python train.py --n_layer=13 --d_model=192 --n_head=9 --attn_scale=0.177 --bias="qkv" --parallel_block=true --init_std_down=0.0116 --optimizer="adam_variant" --lr_head=0.00471 --warmup_steps=389 --decay_shape="pow" --batch_tokens=16384
MLP neurons of a small language model. Each row is named by its layer, matrix (gate and up: input weights) and neuron, and shows model dimensions 0-191. Each number is 128 + 32 x the weight over its row's rms, rounded and kept within 0 to 255. Numbers have three digits each. A neuron's up and down rows have the sign that makes its largest values positive.
After each neuron's rows, "fires after" lists the tokens most often just before its 100 highest values on Wikipedia text that the model never trained on.

L3.gate190:108105088094169066103090103128120082131103091142157104133108131135115147096117153089149071177125120158115120112117106096171178178113208093055093171112195142118130141119169124127119081153118108113126190175121135047132091176187106159152081129163100094150110132151144101102125187105190069102137143107111154138106142137144143139051182185122109083195140057113092137079141129094158217123116169166097089108156156168168149133131130155124134157168178180130139176109141112179108143134102114150124120144123115104109148112107131117121108176149132055152140143143126127107078159130180150156
L3.up190:137157139121178136142135126186176112107132149156115084176116097168109186095175123143125175094132160148099125104132115111125158081175104084099175115099142104160100151162177150106121126187077137143127225132133129141118067176098191111137116096120108168115089164102134143089166107164088086128146141126188150095128091081144129109100092107110096083135163134125099187128141152066162199102090170141097172153162089094108152085146166148109088136170135147159190145118166105125158143134109120150101190133163160084193067066107155073161106167153163166133117161156105151103112165149144180130
fires after: " (", "–", " in", ".", ",", "\n"

L8.gate208:104122073137116185099125077146136126136044123137166114151075118120126103087166143052067118126119100165148154114120157094099107171094147099109200160123111102114053135116135131116125135103105066203196132150133102093109073132109165125144113104134166090119140124107146162123070094125157153144142061100060103060109163206134072112111139101162122084118132099102115089067118139137116182113155081150144143164129163116155124113130161101167066101149162130124086124086126146169117088155149144128113086130152053110090145131140167116161120127166173106091127141055112180131087118094166164133
L8.up208:091132144162113126178098143151095126135127083137138122091144146129111108083148143158148161153111070115094136181193104120131131161147128140086118045127113106220032123157122148163134107118141096174146187112066091149136174084043120155112103142079095129152156097117120196107109079110099101152110158151125171140157055140168111087119108090124083151171100141107120106181104173137105115125179119139078124120164104129082079127098139073142107128170188085077128116085155145120165121200080154104139165106151123130147115137140088118144153117108129120053172130152169167130140140151168155087
fires after: "\n", "-", "==="

L7.gate66:124163097142098175179138074097181151109135096178074170173151148089168207124172114157154119152154168157097138123147164176118124113146182146112130086126144123133106149148096115105176169097077157121101112117119064109127146064164090145084119133090186112069177172157118135073144146132151097173149096134161153117126105155152137121141162135113146119085138150134171158147113155081069141134125114167180067099116111160115031135118127132161099150154145165107135138085141106127143074168071156097068126106187110109094120137125182105133109099161199143129113126095079146054125144196125143097
L7.up66:147115094153093125098114122176161134139150132100177156173149151112193142151123123163162089133143108120070115129131121092148196090159207117154089133100116130151144110156157154065155147162046153130087083146139087136189181124126154088111094095050135108086127137168146160134101138083109122077131130118159105136106146128114160159130109030057101096116128152079171081123111113111136075149134143119185072056105095128080127101145153152142191101111146165087094206089099070150173109172122156146115182124136133098131121102165152137143165090151153155138159136106125122154128190144153144150
fires after: "-", "/", " s", "–", " "

L5.gate96:096176136174143064096124106078116107131149078116121140168139096159137137126138192082148147077132144184090163141103122160139167147104139183077126079193109178170107095149177088125162116142129130137146154099146162198187122169181154066103114150145085099096167111120096131116132138148136069020148097125094137157126100104187147105095090123131122105167123122165153146126169153149167133076120164156136127090184078138137098175072136090103164079108109101136117124083168083141143128152063142131148156086085107105126106134150155116134100136100165140112111093165179108125087164102152205151
L5.up96:123126104117118077166110065152178126129137098167162178144122069126126147190149124128090097119120124140128104114025084138160177112064147113118109154083183206115141112150077134083180133142119127110174099177156150100218120187162123149147133177142108126097126132130120091140142128090158135066132073144149094168129146138151144115101158079063159081139098088100154147130132114130139160159083141161191095135164119130134147171125139106130134086141091121104088139088111108190101142130104138089156155122174092114097086077113146102150058128091142177138175119177076148121071146175142167161
fires after: " |", "-", ".", "\n", "|", ":"

L10.gate454:111161153150090158128130200183064141159078105152160150129165107135135094130140128144122107116125117140096118101132160108149136119146129124114101091173124130085081138105127111135170074091123153180122160114165077047121143063074179156117140121189141114091105134199165082090061139108106119181202020084101130126117097122117082144145137153116133137144142207128076093107156150088118104149155097087142126138119118075133087063093123119165134118079110108062166120148165102184161161143093130144118150150171119150158142114138144099146143127141116076079048129135156183089122140128130104101
L10.up454:110141152111165159135142119111194127159125118092145173151138172102127136165152119071114101126142118198132200082151095151121175131102190094136113141043134187128164158106161080140156128134107157082126101119134149147122150124127092111132134150162117043169135132102186093146093079154167159108128121127054147147110146168183138159124069126096158081177100137117120149125133142102130132105157130141202127156213155103114101125191173157171158143177175166154137160171126108113157110150162109191095123184125109143156127140115197140175121180112142127120152126071143107163163194159097178137
fires after: " in", " (", " In", "–", "In", "\n"

L7.gate434:117166135163092128116143150174063180094098105101177125121128084150118118128141129164130087142117160132094150160142090153153174159111171119083161119147118142164134180135131102195178098132154104153105108134110084125069175080130106145099179133098129118155105069122122144098119116095139126127122118195158150177123128145126033097121181112082094146115127113162103134077116150145100128146169105160124113199196155158175161143140157103133138117087103164183157093140141107198093058133158087192104177126154112142082180132141069110141125130097199088146136115125113131086089131116175200060
L7.up434:126113116134074161105135162149150130205163104116139102136075115089174134212132091088097144116081123163117086065153150162071130090070104163147132104133119124132077167088180132129207121126127144151160132133093124120094156171108081150133116127135153133098192105104104149110097142110097158164069103080123163136105106161104104135107198151137149192126144090094099078124129131120127110092106150169113115138132143145198151061127153121118146102196087057152153165080072124103108107132119125118094089130157101161091181136134086145154147140111183110078122156081173117162173093177081157177
fires after: " (", "–", " C", "-", " inc"

L7.gate413:086093139071109152123139148124122148132174138205102116147104101111163119091160106096137107152100082137153142098088141155140113141092161122127143131096129102105119141173180097099194094104177132096127122144192105115087110156151158168119133110131156118126172131074118084136183157135159133180158126218102156137105185110134061096127131095119141180074078121126127124114031176120137145126091178121120089130098094141179070188104100129175138046122161141126122138095130122115126098091139109089084130134163186143078117170117115102073154182177106159161084089175103166144181161131119179108
L7.up413:074107107141124160124183134143150084097129128109107130078136150146095072065161105112120094115094144082084159115113099125143133093138085140154127049165138101141161121152129107058149102165139151106131148155088142167097153173126117104132144106136146167162148131087135094130126120158194199175096120113118152137160113158127067116125096069107169168124026149062124103139078101123091146150110133120110119079107070104139149113160144182141186167098176097136100116107079115123204088082093129135150150138115193079112091085094132118081195186165095158147151140142160136107174178134143162121
fires after: "-", " (", " c", " f", "/", " \""

L10.gate188:178149070141089124155114136153143130156148115141121185160144070075101130074137139153132053168145114146132102117126088162139123188059173103103122152119111168089105154098103123111220158090162125135094107098182110147133147173134121171120183107118102139068181126128109137212138115114148094221173069128147152117186134072105071116125127111124123103097151155148126122172122142134136100136171143154165104180157095097093078151088085097117133114118179112120092142149110076120121160141113161141108092156134160134146128117129164160047084145129181161115126111123135135190152216177124139145
L10.up188:108121185132108222137185137149159118162153135113092098099055156099122142165151132096128164097118176084117071123113162146093130135118106103180138163037137204161103130132141085089144159128149052140142122145150119092168202104122222172114103107132143147112160135119173122112191148164161121122164088121127108124129155148165116132201135116127105103123097138139152155136094125135129126139146122105173180095146198133146135124134147143159094160116162119128066144155096129176108064185178117153137105037152142113111164126133082111154138156171191139130123159134132115203160156147097104119
fires after: "-", " (", " \""

L8.gate119:064134139046092147162174125106110115173113136189150109157106136061177095101141121130148082135119098102079141183170142118111049188088108140186155125070094153114064129121088125138168095160129102071110132133129096121149128121179180147111105131171142160127091129142143117121172141149155143149155124184130162132152183126142110064085156089106136105136109157089173130191071155141155123086145188142142126107127116152111102108094114129104102161147149182082130143089176137153143085139117139113144107103100135165133162146143160076160144209217113146173073092135089104167092176152133150152
L8.up119:100126150083181143103124148104142194136145145179064139108103096156151155102094128099140113093178063128152149112091106186185142146159152109152193096118086066144153162123137129097139151177180190144108157133073173110171114065162112146168108164128124076126083081106089161077126089120098131095096166181108094103118119174096171115134133127128125201106146092143147122141167136134072160150132151086128178093108130088136141159156124072165130127106169095124145109121137069099135144159120113108144048173135170098122157087117134096157155155159097105197167197141115131127194127174137122158
fires after: " m", " l", ".", " d", " w", " s"

L2.gate480:141153148123128166100183150195145145127122114169138141174121131150198140132116121166121128153120138112220120093022086091167139155075107083120113180138160119142161162160130136081128113107138130099141155164171185120170057210160158104173147100137112093126118150174149142143106113084179139116154150128158123140093139087088126126105147133102108069145136093119128186067103109099148101079120158185090104132128153169101094149120161140099139115100103137170143168137137036152089109073130128124106108161078184183119154126152094089151125117147122060152157147062141108114145112161103073118
L2.up480:220163113101136114083167132133182145169144156167155095138115103116061136073059171146099129121159085138135187124155169115153149141108108138086121147116181128151068150064138153104129071058093143153139196184098168087143088127158094140134141098134102142136139117114138103172124152151111141103134111152101182075132099166156146138168121075131146140134134054154130124137136115129122124103129156168121152149231087121129156123186131144109135110126153177128128144077147083124083056111149139097145187067182115096084141125166145112062167105123152095158135113166066171158135129098136130092
fires after: " (", ".", "–", " in", "|", " |"

L7.gate366:114116113155134125142132137106141114075096115136114169146130106086217136114157117099151066189124165129117133120148142167228183107070147085150154116177122094143076164149127141114121124129134099162089110091171118172131177070118172109141111148106176107119078193147155089106070152115158093141095146124087083112115215160140066161132127119100182166121118125108153128136181138130116135114077095144135118156139196140126148160139040155070162145152105133066123099049152104114107173155088082138133101099103123167101118120077074115095094107157141110162163071137111101148148154127125128119
L7.up366:105121123134123159106158182179177131141101070099143148061156116124201216116151107105136132171122125182054129041121150125105195131072157127102127172136145108140118087114157167108156169115151150151186067074160128145150194175093127140168119154102117091175128140099141103169056122148140153192138193139126073187086113148174077157138123108094142115127081126131137069152103187074094157113132131140126087124124190083127092121185140148154097126153133153160101115050116139105148110141129119134124138121112145111137133127118145118124100155101166114123088094085160142110135110148101174079
fires after: "-", " (", "–", " |", ",", "/"

L8.gate472:107116188089082158123085089118131091117128095138140118121112156092118128167141102173160089151113137139128169098164171153091067195112170138140142126078109166095117119089130133115147130106141126074105121145144006093110134144162124179126136118143115146087185130129142122129114133088154113121151150110170099111138114158119100080123134134167106156074115157117110172224096176105121108140136131130179161089105141114146115197131161124092129186110113178121175120143172077164144068115053209121115123116099156114162195138088141152082159203131090159180084159140154142189108152124093157127
L8.up472:150164122088106181171200123106148117135155118139057120082110126182164066149138116142125157149164139056107121112102091148176097132135086142151160099102099131046228172127146150161201128135146160123115178091139095149115145182139106135155122142120143149110113133028141102122125095131156103083114132122083127140171116167118186173173078132146166087098091115141128154132099157065127116119115122136148129111109116084169131082195123165149110218094120108100150111170075117139154186125120141131072103114171152132166123097108143168137150143122141085154082152163169078136134120113138166168
fires after: ".", " d", "-", " \""

L2.gate4:141186076153192095111088179133132072121150118183188159147099150162153136073171108111179103146157208130132110130081186121134152145087107122123071098130156111159139130125166144118158106131091120108119148115138177072086040146151089172154142129209049118161119099136150146114110109121142097126107134162108113113103095099182144152111143172111098098126118098129079135121096075105167142095104091162083069122160177122106136088146138165114146172124122193156206144143123080162099100108139108121153148138085168127117115147141099076048117154121128109121173125159073134110149162087152156171
L2.up4:118153113136171098168099188162126100125134103154129172176082113147125145095156123149081096168118176098165159112140182113110138117098123098145042142102161149149110151140197147096168122090091146131126162148105159076095089102140158096125143119165121115150070132205177125099125080109161061120120140138086173087131097066184141109077157107144121069149110090111056132146100059058144099135118166168102080165159161059103097143164115159088131149146123158171195151146182105110095103102074116139104117143080124140096059112168137076128122101142147129112131145184131124131126147140107096138
fires after: ",", " in", " |", "|", "born", "In"

L7.gate504:096178103109171130087176135096154131092099128078120143147137103115126132148174053095122040170070128135086149150152136181157158156122131090128137161134093121093126100143131076134193138131190069146133079095122101124112141105142157058132182192123124092125120144109105122085170155123142123158124141135142114125088147137170133091070133152138140131160162131186093174156144138097117169100085086146087124146177119113134116168161095094081111104100044109184189085107136102199133106130088091072136102136102068149127122126091117094049153185167131115121152109110083167128110179105115138092
L7.up504:098148103131117161125190142077138115100143089107150130153181091168195136094124060143183076162097131094127141135156146112167152144126125096141137181147128118111207142155186098081136139134110099184192036136134159100119130175101143114100117150083079095172101139170138152148143162110142163155143088108156079149114148129147135140107136138143150108105163172144113161116113152168079091130057167109153149175103095133088152130069164121101145063113126118123148114164053142172124115064128129167124130180174115136191088140175117169053157108097111116107148084146136107142112156061123163174
fires after: "\n"

L7.gate492:080152069148113168119169096082121146135118140128115128140140130151149209141141101100151112127109180167100129123195106146126160163135129123165117160167157136113142110169185078120128102102119155151165159109211127107154105102133134083132136095136035121115120085183098101136106049164156110109122097140131129139165175146170115086107121134102119070173162114179131150103197149165140210146145176131123182164126090149160093147086132119121129158085107179119158171094090136156141101114112119115108107111138204095155102177158158089084064104137117138061113090117120182083094157180088140169
L7.up492:113130124117088122087163147097139118133115110125170140152065113163095121110119167150100101098104151125149042136153150125123131181100155088156169194139049145082102151099075080147134166094183126070183115170081123131132086129161188165158155150146116162152132120140167137150173116121142163124154119107178090131161133185167142068160153125176146171079085154152134140165157134085106138125172191094181093091091158142184150056065124095109122096120141083176113149188097179138186166175097096142105143124169076115195126109106109170124142138165135108141109126128133142151134129140116152169
fires after: "\n"